From a checkpoint of a small transformer trained on Wikipedia: vocabulary 16384.
MLP neurons of a small language model. Each row is named by its layer, matrix (up: input weights; down: output weights) and neuron, and shows model dimensions 416-511. Each number is 128 + 24 x the weight over its row's rms, rounded and kept within 0 to 255.
After each neuron's rows, "fires in" lists the words (lower case) most often at its 100 highest values on Wikipedia text that the model never trained on.

L7.up514 [120 142 111 122 120 125 123 127 115 139 102 177 160 135  83 122  93 126 131 171 106 147 112 119 145 135 157 163 119  81 141 157 158  90 133 119 151 144  67 103 131 160 165 139 119 142  83 114  89 135 121 100 104  92 143 134 129 108 119 135 107 127  91 114  99 120 127 122  97 125 127 120 125 128 142 156 145  90 125 156 114 163 128 142 137 108 151 159 155 105 126 147 101 103  81 116]
L7.down514 [ 72 133  95 176 134 114 170 148 112 105 156 138 120  76 125 135 119 183 187 118 203 142 169 105  75 144  95 149 143 143 135 121 134 149 128 157 117  87 120 156 106 151 134 113 157 136 111  99  91 113 128 138 118 123 136 140 123 142 108 113 159  76 103 171 120  95 147 142 143 125 160 121 126 130 100 178 102 106 134 100 117  88 113 120 116 170 161 100 120 102 119 129 152 122  88  90]
fires in: "the", "an", "and"

L4.up1223 [133 130  82 134 129 141 175 162 112 167 129 124  66 101 113 104 143 149 129 142 146  96 152 120 114 136  96  83  94  82 150 122 118 143 124 151 116 122 140 126  87 118 159 155 147 103 106 102 161 121  90 142 151  77 158 109 144 159 132  92 124 116 147 130 179  89 123 131  63 114 181 103 133 104 144 150 152  91 140 142 119 124 140 112 157 105 141 156 137 127 134 134  88 112 161 116]
L4.down1223 [148 146 126 147 152 139 120 129 125 102 113 141 168 137 120  74 115 127 161 114  92 175 154 114 114 113 153 125 113 158 142 144 134 101 116 145  95 138 107  75 153 148 152 124  97 108 161 120 124 118 135  98 110 126 137 125 144  98 142 117 121 131 139 125 149 148 158 162 159 116 121 137 127 140 148 179 122 102 142 138 142 119 124 138 124 152 155 152 170 121 122  89  99 133 148 115]
fires in: "of", "with", "to", "from"

L4.up299 [156 106  81 130 161 129 140 146 121 129 156 116 114  76 144  99 154 130 101 112 144 113  95  95 118 148 157 180 145 166 132  96 199 128 112 138 129 141 130 164 107 135 138 106  93 150 157 140  94 133 184 143 133 128 136 147 109 102 145 108  75 125 141 138 119 125 103 147 107  97 153 119 130 180 163 140 144 125 168 127 135 113  98  99  93 139 149 130 149 177 137 150 140 171 187 134]
L4.down299 [141 101 138 146 164 111 140 121 147 120 196 108 132 118 115  98 159 129 192 149 174 158 103  95 143 105 127 151 160 178 146 133 148 178 102 111  83 127 116 107 159  90 152 154  99 101 113 127 141  83 172 104 121 125 119 133 124  67 130 134  96 125 119 134 133 116 135 160 153 108 135 132 140 104 140 180 139 133 134 123 141  92 115 150 130 115 141 143 135 112 102 120  98 120 138 119]
fires in: "for", "august", "race", "stakes"

L4.up872 [138 105 117 122 147 146 150  84 107 106 106 130 154 105 104  76 144 104 128 128 115 131 127  99 120 134 157 131 127 148 112 126 123 132 140  98 131 147 114 114 135 101 133 138  96  72 157 121  89 164 110 140 127 151 158 154 120 124 157 130 113 146 132 151 102 112 117  96 156 155  97 119 137 142 111 147 105 110 162 157 109 164 118  74 124 124 100 178  84 120 147 115 123 168 145 149]
L4.down872 [123 104 128 119 104 146 138 110 107 102 126 116 105 107 105  99 159 131 103 106 106 121 147 106 107 132 150 117 156  84 139 124 133 111 122 116 121 126  91  81 120 122 121 131 119 110 151 119 131 133 127 130 113 136 119 135 122 144 119 140  90 152 127 146 145 135 165  26 152 136 133 127 135 123 110 188 119 115 123 127 128 125 119 104 140 108 121 134 148 138 105 150  95 165 117 150]
fires in: "is", "for", "of", "was"

L7.up1166 [159 114 104  86 152 108 116 129  97 136 125 136 128 109 101 125 170 120 125 181 132 107 102  97 142 129 159 106 156 160  86 102 126 153 104 118 131 164 147 163 126 133 118 170  87 146 157 110  89 141 106 158 148 146 129 141 119 120 141 152  89 146 182 128 140 162 141 124 170 115 156 151 148 151 147 113 152 113  95 125 108 148 134 126 112 141 123 136 133 167 127 128 105 124  82 118]
L7.down1166 [110 119  40  99 175 130 114  83 140 119 139  86 115 106 127 113 101 100 163 131  98  98 117  93 120  85 158 102 158 156 102  99 119  78 188 143 142 128 157 136 121 152 143 140 130 136 127 126 110 124  61 127 124 163 119 162 125 160 104 153 147 165 142  87 157 120 155  93 154 133 109 115  96 111 155  72  92 143 116 152 157 142 131 106 113 107 110 126 123 131 146 149 117 130 119 143]
fires in: "on", "died", "part"

L4.up1628 [167 120 139 126 117 108 132 108 149 100 130 137 133 147 106 138 125 165 112 164 109 129 160 130 154 142 126  76 156 158 183 133 115 115 132 120 150 129 143 133 155 122  90 134 118 153 112 138 129 132 113 132 113 113 130  97 134 156 176 128 154 112 117 105 124 125 147 112 162 101  94 136 115 107  72 189 148 153 139 120 167 113  90 141 108 141  87  98 107 131 111 163 137 121  73 187]
L4.down1628 [128 133 125  88 148 130  98 141 172 116 136  98 122 168 140 122 100 145 199 151 153 144 166  81 143 109 142 129 142 146  85 106 122 138 147 132 121 110 158 143 177 114 196 153 115 182 119 121 116 134 140 120 110 111 133 118 152 112  86 113 133 144 124 156 105  93 124 152 110 122 140 134 126 161 174 139 106 119 154  93 103  97 126 139 123 168 131 105  97 128 140 161 111 126 101 139]
fires in: "of", "votes", "aged", "among"

L7.up114 [132 132 140 131 170 159 159 120 100 100  88 135 133 148 157 146 134 135 111 139 133 132 156 107 126 151 127 134 130  89 153 113 139 129 127 125 110 113 127 114 122 135  88 129 111 140 126 151 153 140 135  81 114 119 143 137 147  99 175 118 111 121 181 114 119 116 139 146 137 139 174 133 136 106 110 154 146 161 126 136 123 141 133 107 183 133 114 144 146  89 129 116 147 169 151 113]
L7.down114 [113 169  92 165 114 128 170 157 134 153 118 112 117 159 157 124 154 138 173 132 113 153 157 124 130  77 128  98 112 128 157 156 103 177 140 137 101 108 128 103 137 145 126 130 112 131 115 145  85 130 115 189 125  94 134  90 126 107 106 107  78 109 144 102 103 103 152 161 131 120 116 143 117 111  86 137 120 181 143 124  91 143  71 146 145 135 134 110 199 131 107 117 100 137 154 154]
fires in: "a"

L7.up2188 [111 132 153 132 123 145 111 103  92 145 147 162 157 121 118  49 144  78  96 159 103 117 141 143 158 157 163 165 129 129 110  93 156 158 156 150 146 164 113 125  92  86 119 146 109 159 143 137  99 110 115 137 100 106 120 124 122 163 120 148  89 110 120 133 147  91  93 147  85 107 164  71 136 163 143 152 155 135  99 176 102  89 115 112 115 166 110 123 135  74 135 122 100 150  93 101]
L7.down2188 [147 144 131  99 154  92 161  94 123 167 134 137 124 186  85 120 159  86 161 106 129 161 171 124 109  82  81 118 120  89 105 136 135 163 148 103 138 121 129 132 117 151 175 134 109 133 186 101 116 101 126  92 140  92 137 107 149  94 130 157 105 151 111  68  97 114 116  99 137 122 135  92 147 126 125 153 108  97 111 131 139  95  91 154 131 154 153 142 145 116 139 145 110 109 150  92]
fires in: "a", "at", "any", "an", "not"

L7.up1677 [118 138 107 139 107 171 107  89 112 113 140  83 122 142  86 106 121  92 118 129 173 144 129 154 112 136 142 140 108 127  97 149 122  96  77 124  92 130 189 153 148 144 129 172 164 102  76 147 111 141 130 116 156 116 144 176  92 119 127 140  85  99 174 163 135  97 101 120 109 123 117 150 148 144 151 157 128 117 148 156  99 122 126 105 131  82 149 145 121 117 128  92 128 137 127 139]
L7.down1677 [141 109 105 149 116 148 118 156 132 116  62 141 152  68 153 152 112 177 139 142 138 129  94 137 154 126 140 138  74 142 111  88 112 120 168 144 157 112 164 168 150 104 137 144 127 131 193 149 128 103 129 101 119 119 116  78 161 117 133 117 143 113 115 128 145 117 163 129 113 134 126 118  98 157 136 105 167 109 100  80 168 137  95 186 142 131 117 124 106 120 157 122 145 119 149 114]
fires in: "in", "to", "as", "of", "initiative"

L4.up401 [127 114 111 131 112 136 125 114 132 137 129  50 105 123 136 103  89 103 139 158 149 141 143 185 101 127 100 107 133 147 109  99 115 159 130 109 155 140 119 123 104 111 117 167 146 116 103 118  76 114 128 133 128 142 138 140 144 175 127  91 131 122 131 115  93 143 187 114 110 101 104 119 142 126 113 141 120 150 132 131 140  91 107 115  75 177 116 134 112  90  90 102  94 139  97 119]
L4.down401 [153 112 185 113 124 156 158 126  91 110 145 108 148 159 119 121 110 119 156 147 126 120 133 158 109 129 122 129 144  76 134 145 104 117 163 166  86  91 146  81 130 128 158 165 107 133 145 119 102 124 139 124 141 119 137 161 120 136 104 122  98 146 114 135 117 133 129 127 133 154 120 123 134  81 181  80  93 138 157  60 149 103 132  98 134 101 122 121 143 147 116  65 155 179 128 127]
fires in: "de"

L7.up601 [141 110 117 145 113 167 132 109 104 142 135  98 156 113 119 102 132  90  99 150 125 142 124 101 151 126 102 134 110 103 146 158 107  99 134 128 110 119 145 117 169 161 181  88 153 124 155  64 126 140 140 125 130 120 131 147  79 160 147 123 114 108 112 176 104 143 102 123 128 133 110 103 137 163  90 135 158 100 113 151  86 148 138 115 179 121 104 156 111 131 128 114 103 175 110  99]
L7.down601 [110 143 168 133 125 175 118 159 170 122 142 176 144 124 126 119 125 120  99 150 121 106 153 135 134 140 104 134 166 122  96 129 112 124 112 149 139 142 148 118 133  91 139 115 143 142 128 110 142 112 150 157 121 106  98 168 134 153 107 115 109 169 144 149 113 151 107 131 112  73  89 147 101 135 119  98 111  92 134 131 112 150 114 107 139 128 102 127 151  87 116 132 109 111 123 119]
fires in: "an"

L4.up151 [146 153 124 124 118 129 122 146 172 146 178 144 118 127 101 104 126  94 139 139 107 179 127 106 158 126 159 171 172 130 121 150 159 104 141 126 140 148  81 108 125 156 165 122  93 124 100 119 122 155 119  87 173 114 146 187 128 107 148 135  82 152 110  75 115 149 143 150 127 137  91 151 145 111 128 152 110 123 119 132 150  81  95 142 113 143 115 143 107 136 126 163 111 162 124  81]
L4.down151 [103 118 114 157 170 176 141 146 116  94 137  99 203 107 107 137  82 131 146 136 105 130 157 122  63 116 135 122 105 123 139 152 103 140 120 121 128 161 191 128 138  90 130 164 130 156  97 132 143  77 154 129  82 134 113 115  92 139 133  86 126 120 163 165 113 128 156 114 127 121 148 169  94 155 124 146 152 106 122 158 139 150 151 128  87 119 144 140 155  88 170 136 136  99 133 113]
fires in: "this"

L7.up2136 [132  97 127 155 164 127 146  90  96 105 127 103 147 102  97 132 112 139 103 161 136 144  74 148 119 134 167 144 116 102  82 127 137 129 119 150 156 184 184 125 105  99 157 143 143 103 137 109 126 157  91 121 110 129 135 123 118 159 132 129 126 100 125  91  96 124 121 133 124 170 163 142 120 135  80 140 137 140 133 147 129 143 100  95 111 138  84 166 152 159 109 121 129 134 118 148]
L7.down2136 [108 131 176 108 132 160 143 137 109  96 126 168 163 112 121 139 128 140 105 159 127 118 129 112 137 142 116 111 130 110 102 134 126 142 156 122 118 130 147 116  85 124 122 156 125 147 108 150 130 189 135 112 142 110 103 112 124 122 117 100 155  92 126 115 118 108 116 147 128 128 120 117 150 124 164 162 168 121 124 170 137 149 150 134  70 109  91 127  61 127  87 127 173 157  91 151]
fires in: "a", "very"

L7.up1491 [ 89 101 145  59  92 108 137 129 158 155 132 129 152  97 121  80  95  71 105 120 132 129 146 115 116 121 133 152 146 137 154 120 115 128 125 132 107 105 113 146  80 119 197 134 106 137 167 145 116 129 144 112 149 121 152 102 106 156 139  61 139 132 145 143 163 131 134 127 145 106 131  89 133 112 165 120 118  84 154 153 146  70  93 140 142 120 114 127 158 142 151 145 140 123 130 129]
L7.down1491 [151 143 110 111 132 130  87  97 132 141 167 114 127 163 143 143 170 150 110 109  99 121 165 129 168 104 184 135 153 124  68 142 130 161 165 171  90 122 133 137 139 140 110 142 134 163 137 161 122 139 122  84 172 118 105 132 151 124 123  90 123 146 115  84 105  82 123  82 126 114 144 100 128 109 160 159 112  94 106 108 137 129  83 128 134 114 133 130 105 109  93 180 105 129 103 129]
fires in: "the", "of", "in"

L4.up774 [117  87 134 130 121 163 125 130 142 102 123 119 109 106 118 124 148 151 164 119 141 131 101 156 128 144 163 106 119 111  96 126  96 148 113 113 145 162 154 133 163 115 127 138 130 123 136  96 119 147  77 111 123 122 146 101  81 153 137  82 113 175  87 133 128 118 136 116 139 164 110 100 119 149 111 169 117 151  80 134 125 124 126 124 132 116 107 147 130 167  83 121 108 157 111 165]
L4.down774 [157 128 167 147 122 144  61 146 137 107 133 155 146 152 141 126 116 159 133  97 155 115  99 114  94  75 116  82 100 120 126 160 112 109 151 122 129 106 112 111  96  80 136  77 150 108  87 123 157 129 128 144  98 139 137 141 133 144 113 136 102 138 127 123 136 161 161 161 158 137 119 125 100 137 131 159 110 117  93 124 132 138 117 147 129 129 149 133 130 134 148 112 135 131 121 108]
fires in: "of", "all", "most", "many", "two", "several"

L4.up61 [131 127  76 125 111 172 123 157 138 140 130 154  43  75 147 124 183  98  82 116 134 119 118 150 113 122 143 130 146  91 188 164 152  84 131 155 131 150  90 120 137 104 104 106 146 157 121 149  90 130 111 116 125 152 151 105 115 136 110 128 127 195 148 124 141 131 150 110 134 143 117 130 130  88  74 144 175 140 152 132 146 138 109 159 158 109 143 178 125 136 150 113 115 102 116 101]
L4.down61 [133 142 150 106 166 142 126 140 157 125  86 145 124 144 152 171 105 132 144  84 120 129 124 106 154 133 157  89 145 114 120 135  74 101 149 144 154 122 140 113 151 147 141 138 114 152 117 166  99 118 150 151 134 132 101 141 130 132 105 112  85 160 138 129 100 145 136 109 111 151 117 194 139  76 108 160  91 100 130 110 139 110 147 127 201 144 129 126 134 144 161 126 157 174 100 107]
fires in: "years", "long", "year", "rest", "soap"

L7.up1628 [146 107 122 154 140 131 159 109 110 119  62 134 117  91 118 120 113 134 131 125 112 108 103 158 160 195 134 114 134 162  87 118 105 142 134 114 119 142 164 134 123 131 107 155 143 109 149 111  82 135  59 123  88  94 139 128 174 146 117 130 130 120 108 150 134  94 109 116 101 138 151 127 118 114 152 160 122 146 164 132 135 134 121  87 111 127 137 117 166 136 127 149 101 139  91 163]
L7.down1628 [122 108  94 162 135 128 137 169 180 115 121 166 178 131 146 122 104 119 106 134 131 141 135 160  83 123 104 100 110 117 149 126 150 129 170 117 141 125 162 114 120 108 114 115 120 123 131 122 178 143 150 112  88 124 136 150 163 117 101 138 129 161 147 131 132 110 147 167 109 135 135 125 152 138 145 131 154 155 113 103 141 137 120  98 158 128 121 130 165 148 182 125 127 127 131 110]
fires in: "on", "had"

L7.up230 [112  68 142 106 149 139 132 131 110 112 128 135 107 105 128 112 156 107  84  75 125 108 124 166 108 138 154 117 119 125 106 114 154 204 157 117 140 153 102 103  97  88 104  93 181 109 127 137 158 128 107 177 110 123 136 151 134 132 129 125 102 175 135 146 100 113 141 132 121 113 141 109 116 139 103 142 158 119 127 141 115 154 126 173 116 111 124 127 136 144 141 132 107 135  94 117]
L7.down230 [127 135 132 133 141 100  89 111 122 148 136 119 153 151 139  99 144 152 151 131 133 132 133 136 101 137 140  89 151 129  94 148 120 155 130 112  80 104 132 137 107 158 148 100 108 103 167 126 100 134 122 106 124 112 141 112  91 102 195 181  93 107 153 116  79 157 143 146 123 102  82 158 139  89 117 140 144 132 110 110 152  90 138 131 137 157  87 113 101 146 160 101 141 152 126 114]
fires in: "a", "two"

L7.up849 [122 151 112 155 137 130 129 101 105 110 154 131 159  83 148 116 168  94  88 114  88 122 138 123 123 132 117 146 158 121 113 142 139 105 146 113 149 183 129  83 150 114 162 146  98 136 144 123 139 153 140 102 128  86 135 124 128 142 146 152  97 153 142 144 145 107 125 132 111 123 109 119 182 124 141 153  93 138 133 101 120  92  91 150 173 113  66 137 182 110 131 140 134 118 139 143]
L7.down849 [124 141 151 113 109 109 141 117 135 119 152 145 145 117 127  90 121 102 130 136 120 154 135  87 155 112 122 147 120 184 127 168 126 155 113 110 134 103 106 148 126 137 132  97 100 163 107 142  99 148 146 140 120 124 114 132 130 137 122 133 185 158 106 117 136 122 109 152  84 127 147 145 159 143 154 177 137 129 143 182  85  93 130 163 137 131 133 154 125 100 132 112 127 138 105 112]
fires in: "this", "that", "same", "new", "own"

L7.up180 [147 128 107 106 108 149 175 116 100  91 139 124 113 113  99  83 133 150 125 109 131 109 136 120 154 100 151 128 146 140 145 141 168  95 124  80 129 168 113 134 133 199 154 110 132 153 138 120 168 129  88 101 132  79  96 139 152 135 162 132 136 110 144 147  99 114 105 132 154 116 104 162 131  94 154 170  85 141 115 194 133 121 146 150 143 124 108 116 189 115 104 131 146  93 164 111]
L7.down180 [125 167 127 175 172 135 111 128 151 134 118 132 109 153 133 162 126 117 145 134 168 106 149 115 103 130 139 121 122 115 131 122 111 122 137 135 105 168 172 100 104 148 129  91 137 129 119 143 131 111 147 129 125 110 155 117 155 131 168 119 148  77 164 144 154 150  90 111 104 147 156 108 159 123 100  97 140 154 120 110 119 146 126 120 133  92 134 103 106 148 143 121 121 154 143 112]
fires in: "the", "s", "a"

L7.up2272 [109 134 135 119 137 169 135 141 119 145 164 147  89 110 111 141 100 105 103 159 153 140 179 116 100 126 130 164 119 171 140 133 159 142 144 165  62 163 133 102 122 122 134 134 148 112  90 102 114 164 121 141 165 176 118 110 123 153 115 115 148 131 145 134 114 127 168 135 113 142 110 121 145 167 116 171 103 123 107 151 120 137 130 138 126 127 112 161 122 144  84 132 119  74 148 139]
L7.down2272 [137 121 136 146 123  89 129 146  92 125 100  89 193  97 111 113 170 151  95  76  83 101 122 120 118 133 142 159  97 110 144 156 128 130 128 110 134 146 135 115 120 109 113 124 128 139  98 116 140 168 150 143 115 105 151 126 136 126 142 172 113  98 126 146 149 135  81 164 136 121 138 162 108  90 148 152 144 145  99 106 124 149  97 126 185 127 148 120 152 175 110 139 126 152 139 132]
fires in: "he", "was", "is", "were", "she", "happens"

L4.up1283 [161 101 117 144 132 154 150  78  76  88 119 110 149 156 118 113 118 139 134 156 147 162 140 101 106 118 136 111 141 141 126 152 160 117 132 124 158 154  86  81 157 153  81  98  92 160 184  96 138 121 136  98 110 118 173  87 121 139 167 101 119 116 118 112  98 141 156 126 149 123 168 144 136 100 114 172 162 137 139 126 137 105 143 153  94 133  86 140 147 118 117 117  89 151 117 110]
L4.down1283 [119 138 151 115  87  99 116 151 107  89 155 107 131  99 127 144 131 118 139 124 140 151  97 117 101 184 117 121 140 124 118 134 133 121 138 127 134 107 105 114  93 152 106 129 141 116 124 119 124 138 156 136  98 129 127 124 137 154 129  97 146 139  81 124 114 176  96 122 131 140 129 142 165 181 128 154  85 145 137 152  86 133 105 121 103  94  99 123 120 160 122 103 148 121 125 117]
fires in: "in", "by", "the", "on"

L4.up290 [127  77 116 122 136 155 167 131 161 101  72  98 117  88 118 122 119 131 131 127 174 116  93 132 143 144 159 139 109 111 112 131 127 121 146 143 156 143 156 140 116 123 128 152 127 129 127 139 149 123  92 132  94 114 151 147 111 101 184 103 126  99 145 146 120 102 137 136 145 115 120 111  92 125 151 168 125 119 124 142 129 154 124  89 149 122 105 167 121 141  97 126  95 173 133 145]
L4.down290 [166 131 131 137 112 133 118 100 130 132 168 141 131 120 131 146 122 121 103 104 131 162 150 105 166 119 110 129 127 143 103 135  82 123 151 129  98 124  84  83 140 143 149  96 118  96 116 114 122  79 167  87 133 135 113 114 142 151 121 143 134 131 116  79 147 131 160 188 115 103 124 113 117 133 127 140 138 151 142 125 110 110 143 171 137 141 119 145 159 107 134 106 129 128 133 119]
fires in: "during", "of", "at", "under", "as"

L7.up771 [ 97 145  95 128 152  95 140  98 175 127 131  83 123 106 110 149 134 139 153 121 133 160 101 109 119 146 126 149 117 112 157 113 127 121 160  84 163 142 108 166 149 155 141 152  61 153 119 111 144 140 134 103 166 146 132 106 100 136 155 103 115 137 162  62 127 123 108 136 143 143 114 135 170 125 127 176 128 116 122 139 118 119 134  88 131 126  47 168 121  92 105 102 127 151 134 118]
L7.down771 [152 120 120 139 111 138 114 138 102 145 156 153 137 113 159 146 130 132  98 128 152 101 137 126 110 135 125 152 111 138  81 131 150 125 138 144 128 131 154 116 107 130 127 128 132  83 114 172 109  91 135 104 135 159 136 104 154 115 143 110 120 111 120 117 139 144 136 159 144  98 142 154 130 128 127 124 141 130 148 109 138 126 158 175 146 124 156  98 121 120 154 140 113 139 148 151]
fires in: "the", "and", "as", "time"

L4.up513 [126  76 105  95 114 127 110  91 140  79  91 111 106 109 123 122 138 117 162 131 151 146 125 128 183 153 163 128 152 124 117 139 120 146 132 127 134  94  71 118 143 104 121 164 144 126 140 142 107 171  67 100 144 137 137 110 120 147 119 135 139 158 154 132  80 155  98 118 181 125 157 142 122 143 134 133 126  84 154  83  88 109 125  77 158 128 113 169 112  85 136 108 142 163  81 145]
L4.down513 [145 128  99 114 154 127 103 179 110 141 128 106 137 185 123 143 101 110 135 116 160 147 116 128 170  92 122  97  98 126 131 118 107 142 121 112 149 121 166 129  96 122 132 132 157 120 169 124 123 159 158 136 169 147 134 123 102  89 117 118 114 147 114 124  89 157 113 136 115 140 118 142 108 109 102 135 124 136 141 121 127 101 122 142  98 136 124 133 129  90 134 101 138 139 140 117]
fires in: "of", "from", "de"

L4.up268 [ 97 129 104 138 113 120  78 114 103  89 136 148 149  90 145 137 142 117 140 135 143  86 109  96  70 160 136 140 104 114 124 147 169 103 144 139 126 148 121 100  96 103 144 107  92 141 120 138 156 159 163 160 145 135 123  89 149 203 120 102 141 160 138 102  92 164  91 124 120 121 127 112 155 153  82 161  95 133 120 122 141 130 117 120 165 150  83 155 130 187 123 122 132 117 131 161]
L4.down268 [141 150 124 161 131 154  56 172 110 165 120 160 161 140 137 134 126 124 134 122 140 118 138  86 112  83 135 197 114 126 149 138 136 154 135 152 156 137 126 122 131  64 171 138 133 149  73 171 144 117 144 130 109 119 117  98 123 181 107 124 119 147 161 157 123 129  89 139 129 136 146 147 138 120 157  94 149 141 143 114 115 108 163 128 105 117 139 133 107  97 168 106 149 140 121 130]
fires in: "that", "which"

L4.up307 [117  99 120 125 141 140 145 144 114 148 114 120  69 146 100 140 172 103 136 123 161  96 129 163 150 121 125 112 137 148 133 108 130 180 136 109 150 146 129 134 133 129 104 144 120 129 131  66 137 156  78 118 124 109 116 131 114 121 115 133  84 139 144 112 164  98 106 131 115 111 127  62 140 126 154 158 153  83 124 148 107 199 137 137 115 118 123 138 144 118 138 149 104 146 162  67]
L4.down307 [105  95 125 159 154 129  97 123  80 174 148 131 137 127 105 128 137 117 105  90 114 141  88 118 150  99  92 125  94 100 108 156 115 110 156 128 113 140 136 128 136 153 114 141 109 149  98 142 163 131 172 124 160 165  95 121 170 126 134 106 134 113 191 107 151 166 145 148 175 143 126 104 125 147 118 168 145  98 130 124  97 117 138 129 133 166 145 128 133 147 115 127 130 156  98 149]
fires in: "and", "an", "on", "into", "as", "with"

L7.up1440 [124 138 120 144  97  83 131 103 135 109 155  86 149 136 133 111 110  85 132 157 140  99 109 162 113 100 102 123 107 151 121 137 175 139 152 120 138 122 115 122 110 127 125 137 117 122 105 146  80 147 127 114 139  92 101 131 155 150 138  83 115 153 135  83 111 108 141 157 129 143 149 120 142 106  80 149 113  91 102 122 157 126 120 125  97 131 136 135 124  72 120 103 144 182 119 123]
L7.down1440 [138  95 156 146 129 138 112 191 142 125 144 140 160 134 119 110 144 128  98 138 145 151 156 122 141 135 152 140 151 146 122 104 179 117 131 134 163  91 157  99 144 147 178 121 146 181 161 107 133 114 133 135 120  90 156 165 146 125 115 171 133 106 136 120 162 136 156 117 145 147 105 146  77 132 158  76 143  77 114 132 131 143 128 147 140 129 107 133 113 180 164 127  86  97 156 106]
fires in: "an"

L4.up788 [119  98 171 148 141 118 127 125 143 131 140 132 106 131 132 119 158 108 142  83 130 180  90 126 136 134 134 155 121 114 133 108  98 185 130 111 132 133 137 111 111  70 132  89  96 156 159 110 105 153 111 160 147 134 174 187 146 127 113 124  92 145 178 118 158 120 131 107  93 150 103  83 136 152 149 153 109 127 117 134 122 118 143 107 144 118 139 131 110 138 110 122 130 171 121 112]
L4.down788 [126 127 125 120 123 139 132 127 164 127 144 125 102 116 110 102 126 140 170  92 114 139 128  90 118 106 116 110 140  92 115 161 125 146  71 127  82 157 112 138 105 127 143 109 121 131 110 128 103 158 156 127 121 146 118  94 138 166  98  85 139 161 149  99 140 161 169  82 106 139 138 145 122 106 147 143 125 124 169 155 130 133 136 103 108 119 151 144 132 134 101 127 104 156 122 103]
fires in: "of", "for"

L4.up668 [149 129 155 165 110 137 152  75 123 151 127  99 102 126 108 156  91 168 131 150 127 105 145 158  83 187 157 131 142 157 164 133 114 117 148  90 153 119  53  93  92 111  90 139 140 121 142 148 169  96 119 140 127 113 157 119 110 144 108 156 135  88 132 133  57 182 105 121 139 145  96 128 135  95  72 120 119  85 124  89 114 135 150 117 131 155 116 103  90 100 117  92 110 139 156 127]
L4.down668 [155 143 122 121 114 130 108 137 134 167 172 140 182 143 111 168 113  76 150 140 108 116 141 182 132 118 112 122 154 124 126  69 161 121 146  99 147 136 155 113 190  72  93  90 162 120 142 124  94 141 180 108 106 132 136 115 135 109 157 123 107 116 115  75 130 124 115 101 155 150 133 114 125  96  88 116 118 109 135  97 103 117 114 133  96 150 121 154 127 127 100 104 106 166 108 151]
fires in: "of", "de", "archibald"

L4.up1629 [112 112  79 101 108 133 160 158 122 100 138 123 116  57 140 152 144 112 154 113 180  99 146 126  87 130 140 136 124  89 109 105 134 118 102 180  90 128 116 142 146 119 131 160 113 112 144 135  83 130 160 183 133 132 104 164 122 113 129 101 122 157 121 144 135 143 116 107 141 108 130 106 151 145 123 130 126  86 120 122 129 127 104 111 188 128 159 118 132 156 131 113 150 103 140 119]
L4.down1629 [189 152 103 137 114 134 112 133 131 127 110 120 160 135  78 111 134 148  76 102 146 110 150 123 130  86 133 139 118 129 149  81 134 133 142  87 115 147 138 122 114 156 112 112 140 118 158 128 142  50 155  98 107 180 179 112 148  84 109 122 109 109 104  92 133 128 120 115 108 137 117 162  98 109 136  75 136 127 136 122 128 160 147 146  77 128 116 101 115 110 152 100 120 117 130 133]
fires in: "that", "which", "simulator", "tramway"

L7.up257 [126 101 154 145 142 127 147 147 105 126 115 125 133 106 102 106 125 147  72 132  93 127 131 158 106 159 119 131  97 102 129 165 131 110 125  75 149 167 101 112 142 119 142  90 150 113 104 109 116 133 123 136 112 119 134 126 144 132 143 113  94 118 119 158 132 147 123 133 114 149 120 120 176 119 150 156  81 143 118 147 111 111 107 120 132 104 118 173 131 100 117 120 139 147 120  90]
L7.down257 [132 122  90 139 135 156 128 143  85  54 136 137 153 116  88 144  91 146  72 151 148 127 146 124 134 126 136 131 156 100 120 159 149 101 137 175 151 177 127 112 126 121 105 122  96 143 135 116 140 111 100 148 141  98 112 103 115 142  96 141 126  93 125 151 117 149 122 133 108 133 166 122 181 110 152 146 120  88 141 127  97 131 148 135 110  93  95 123 104 100  96 121 151 112 114  82]
fires in: "has", "his", "is", "her", "had", "been"